{
  "num_hidden_layers": 9,
  "hidden_size": 160,
  "num_attention_heads": 2,
  "hidden_act": "tanh_gelu",
  "norm_place": "pre",
  "norm_eps": 1e-05,
  "positions": "learned",
  "attn_scale": 0.125,
  "tie_word_embeddings": true,
  "init_std_qkv": 0.0395,
  "decay_fraction": 1.0,
  "final_lr_fraction": 0.02,
  "batch_tokens": 16384,
  "max_seq_len": 512
}
MLP neurons of a small language model. Each row is named by its layer, matrix (up: input weights) and neuron, and shows model dimensions 32-127. Each number is 128 + 24 x the weight over its row's rms, rounded and kept within 0 to 255. Numbers have three digits each.
After each neuron's rows is what it responds to, as a language model described it from the Wikipedia text at the highest values.

L4.up356:125154107139155074108184125123162097143110157129144083162145111111103114129135118126133131125130097106120115108093117122128170114160120134126120138123165111107119087106100098123105166096124191147065146154150123097164104164088114156106102142105164117134143118140135140150123116174145139120
Description: Word-start fragments and delimiters

L4.up139:109165145139153120141136154152115137067163162104145165161104150115126096128143138143177166163126100145166146116125100135184127149093117128147147124144115163126104118141127158109108123099117142131140137118106133149109118105139155127125125124095150120134158076069155134163127104139118087115
Description: Noun onset after article

L2.up569:131136086166117118111151147130154112144108164076136128141128134119162142146109118078145161119115139121122132122123132173158124094167157122140084104100131147098134164080117098158104145111137129184085134152131170064117132090105132079094144146103154166116154096146153105155111104107150123099
Description: Mid-word open syllables

L2.up277:129131125142176124121135139115109171122168155109140166164113113096125095129123109138134106133110142131165171123124086128142146124117136110161123122152145130095129123117132120099170194047127120170123141105089127125107145124116151096105144128127085116156141099141127133154129127102162129102
Description: Partial word fragments

L2.up471:116143115084125155129140130099136117154166098170148148102118127077148182113152150136162156150126133098102163140134138148135135130135148115142126125071112148136163121142113094160133134113138099098130169122105161145098157102152117127139101113108095117141141120135105099129112074146102152154
Description: Past tense / participle endings

L4.up544:117181097155116069116091138119127077148129142134102134175137125128150128169099107134130123112126104086155148139116128103130110174118143129128091126088116104128142133095130075114149119125129132164087100157111141108144133135111166113121140127092111176141132107150157138119134120124112126115
Description: Mid-word syllable fragments

L6.up474:117142141111149079107157111114132117101092143110095128136109120135147125099129141122130151104143143136114148108120149095158170059137130100161151129107136112106131112094104142139145140148147151127081161128088129127092095110138089138099134121096130105131101145129145172114191116121151132142
Description: Word-opening fragments

L6.up36:131104125111123076124170132112101124131098134165116177093098087115133128140147113124113149157149119100113126128121154094145128132164105121143138115100069125126114095138134113134126131104095161122135177136088162114122118132103147134124125070121122103153150134148172139118143079108137146137
Description: Wikipedia table and infobox markup

L6.up134:120164117112114103110135134155151132136160119095136136122124102151131072156106125084162143120141099118140155114122091102180117140109116118135093128119133170115111131134114108100108148126135145153170112128093091124114118139103172130129166143088173162126096154085161101196128133125130057145
Description: Anaphoric "the" noun

L4.up156:144124133165099109122143173095155114115149134147116112089144101135119142158143136093088166114120094111146125142106131114120125123146167133142161128139123127097149106184108099112100127098116154131118150134141184087132131133097135124117154089133114132157139115136113139122162114127110158172
Description: Passive participles and field labels